MLP neurons of a small language model. Each row is named by its layer, matrix (gate and up: input weights) and neuron, and shows model dimensions 16-143. Each number is 128 + 32 x the weight over its row's rms, rounded and kept within 0 to 255. Numbers have three digits each. A neuron's up and down rows have the sign that makes its largest values positive.
Before each neuron's rows, "fires in" lists the words (lower case) most often at its 100 highest values on Wikipedia text that the model never trained on.

fires in: "writing", "main", "written", "writer", "won"
L4.gate64:121107154184105165117149129156093163139101163104158098087178116095138202092165107162127078170073126097124091119120131105120131169145172087107094140131160157166109135112129181132077140136140096124137102111148093116145136171167137057084126088125166150104112180116157120146074065114134190086125168151100097138119091125062185130110140099221120163093093189165135157129157103095143062081120
L4.up64:075096134072112129099102112096137069133121080166141146128162094139129154084127151170076139039055178175105139175185143137137078186168078161143142123136169111144128172107167149098130183151121162206119136160145054084135067143126115108123084126061182144121171167097109148136176181153114119107114099154128129135096106089105117116170135190187150134112122117100123150120148173123152099091135

fires in: "before", "began", "being", "behind", "announced"
L19.gate187:092107114147211102158041157121148127168098129116174051145098067115110130122147143133116082051171158157091130153123165120146124172099141088129111140117105166124143157101157126147052159111121129111106122138128070110197092102147141156146126135127115125151120092104114124145107043103187083103053103115127191117143129147141109130111110140198121128097121144170144117136095104095061174115115
L19.up187:112167141132141141136096122102097129112072169154170098107151126192163131120121113114139118141167119186106089152077079145171147107140112105178139140138090174134198119151181139124120146133121139162104097076117069102133038132150128133087161184149157101121138186128093124113163099113141133129118150106099164096152108185104159122120146091115166163125116129174211141105038147159112159087143

fires in: "writing", "british", "writer", "written", "went", "britain"
L11.gate38:091071154135128144087135121156074133103111158161136108157150097122157164095139145193078105166193095074100119167145130059151117118180120153117141163145117128167172181116100113142131101128158161120076090114167063124134099090172166143088096154164120119091077187079180088116078038111148129138138134107161052146159095132076100137114108177170123121100166134123157097159157146155092103102096
L11.up38:108063138154102128092086140106195100167142102129205171121104041125126160088139129098166145066136103031126112079116077163087106111162145099129122142154116144137128206154145139151139140130144110138127142131138169110138146196149137110173107109125105145181097195104138122104149184166152100187152128141190143144110123131063097158087140106051099158145119146157133187172094110137158171160137

fires in: "be", "before", "being", "behind", "began"
L2.gate260:172103140160141125199103158125119078188103073094172115151110142201123081049110104114171082110203102103105176130096104135101145132109116085134094158131088061173158078135127037121122102147135119142118107158128129109118139108094094120122127142115093144112117138173127158139081114125091102155136100153088192138124143153095155150135109144118217152149071123144135190138076123108116115136123
L2.up260:192108137126125135208116154125143102208077103119129129137111108164137079069134138100148098120170116080071148153126097115088121129109113087155083153123093126142176066136097076131141104146128117153110105152118116098118138102121098115138107159076098132109122138200153177119073099102056138165147109127093179162140115139131137146157102144096229119141080153163186187142074130115110149141157

fires in: "writing", "people", "writer", "written", "peasant"
L5.gate161:126175115186120127123101103174119106145179101131126117068117098135154108194106062182077180201170113125122118173126106108147094167139129153133128176171104131109176138126058146145146119124099139120130114109141159115159062150159105172096104128095106161134141132068146121114133107079111093207144176144133116176158087149115106243117146131166110114156139119128089157178150093120055138115185
L5.up161:137130121108153141150141106143145140133116095109094133091166185123173185124146105145107128121104108123106146164131123087033068147082114150071082220159140135129132174207038157152141084119173116121128100108119144149108132134110135159120079116174120131149129113126131059096210153140095124171156161101116138132133161171156104255125126126098114100108094125135157173190127120142103123116172

fires in: "before", "having", "given", "being", "behind"
L21.gate194:177118165158142149152113172115155133156139088124127063178068129080119170105116152154121153151147102086116154173096128099101156144166062097180128131118131096097087152078166147110143119120086174138068115130170134113140116118159091106180112122108126120176117106153110098138082104049137199125166132119088160222179091132139132118127153128121162169081062115146158081126127126079082147163191
L21.up194:171100143144215161107123171152154113136111110154101114159105129152133150143111144106102085113143126138169187150041128126090150123135103103206111092081135121060111139097159135133155142123151192088080110130139125112140122083102094137142148190101102063117123116158074108150099138086103184169102172128102162156193097150107120088104172095170125150111110169167137149142150165135115166121154

fires in: "2018", "2017", "2019", "2012", "2014"
L3.gate182:119134166142133130125131135096083098104126111096092175107146123095142122150152093172120142113118138151080103094088143150074113112149156070123111087129137141121188124134206195109126142155078142074174142132157126172136163178166113097103186101116108126194166129153193128124117142127136159095134218177224139142081075093149124170175200145140139190145087100135125178162140145119126099151081
L3.up182:126068133137105098098164180103092148145132093140117114099121128064119140189139069140120116134118160143057114096101173139117110122141153113112155122143190118140154148137175136151113109195089146030154139142100143152154146182111087098085155066071108156175124087168194115099141116141169189168126218174159159145062110076120077141177183131148125186116079139123167155136121135118116137129094

fires in: "be", "before", "a", "behind", "being", "began"
L9.gate216:145118116181104161132215181097078130148125142111150112140073085223114143130109129114075121112128118117108097117121098158127174101154041150164110157182132081147155106097156103130148108137116097124069112143188084162120074124094131114105109129132147146066136136206100161163041122069142150175122163101140152138146147167155126131115093161100158116129082129111106150156131122073083117134115
L9.up216:144125139142118176107183133112066063158058184143145147138099138167114072057113173122145165135153152090077137146078087105121180154160107166159112211131126100127122098139126103137143153131126128130113101155167080127131117105140140111116171129102159121080179183174116128104058083068172120144060159099178166171105157089131143126116126158154158108159103119144097120152110111097098080101144

fires in: "writing", "during", "writer", "written", "white", "winner"
L8.gate65:127108147166151180123126073157144102143069116117103159144112053136143082108089126201047146147112111126084122098134141126138100148112100145109123109143164141096156159170089110071140154161123102176067167078154105127159107055113124078133146144124111156109068103120169120131100095085073161115094116095140121194193165183138137174074215094140111151131078101141140127100154097096130117132146
L8.up65:090177117175113089147107057131164108146154151130108102082136076126142132103116137149078153195158135083100138122143098093151143120129105191108143142102112122130195155121162170097110117120145070141111090066130146100178170140111145125134157139163126134133176156141132133119173115147138123226185135092135101153162140096106129127128215138164083240087107112139122156100101092119082126125147

fires in: "2017", "2018", "2019", "2014", "2012", "2010"
L4.gate125:126141162141209079094115080109095107102138120113082105160138115093153098146163110154152122106169149165165077039124155150111110095103126143098047093081208196146142148121157116091165168103088104065158138148120084113128157085101099090073161109086145146147151117125166151130140149135147181069139164166181159135133136119132112137103156168102123139151087116153146123148142110081179097174121
L4.up125:117075091143177105050206122104090126128168148081090109146136134108126150212154085103118117141152154127143099105104130118123145136146136128115037114156152180114115155125131098153167146138106105069105141126107085086102150128127057064106157136076160163148126098169141110114106109140147208126124175160137177146115123100173056150182142157153112157133085115143174103135149104167150141136090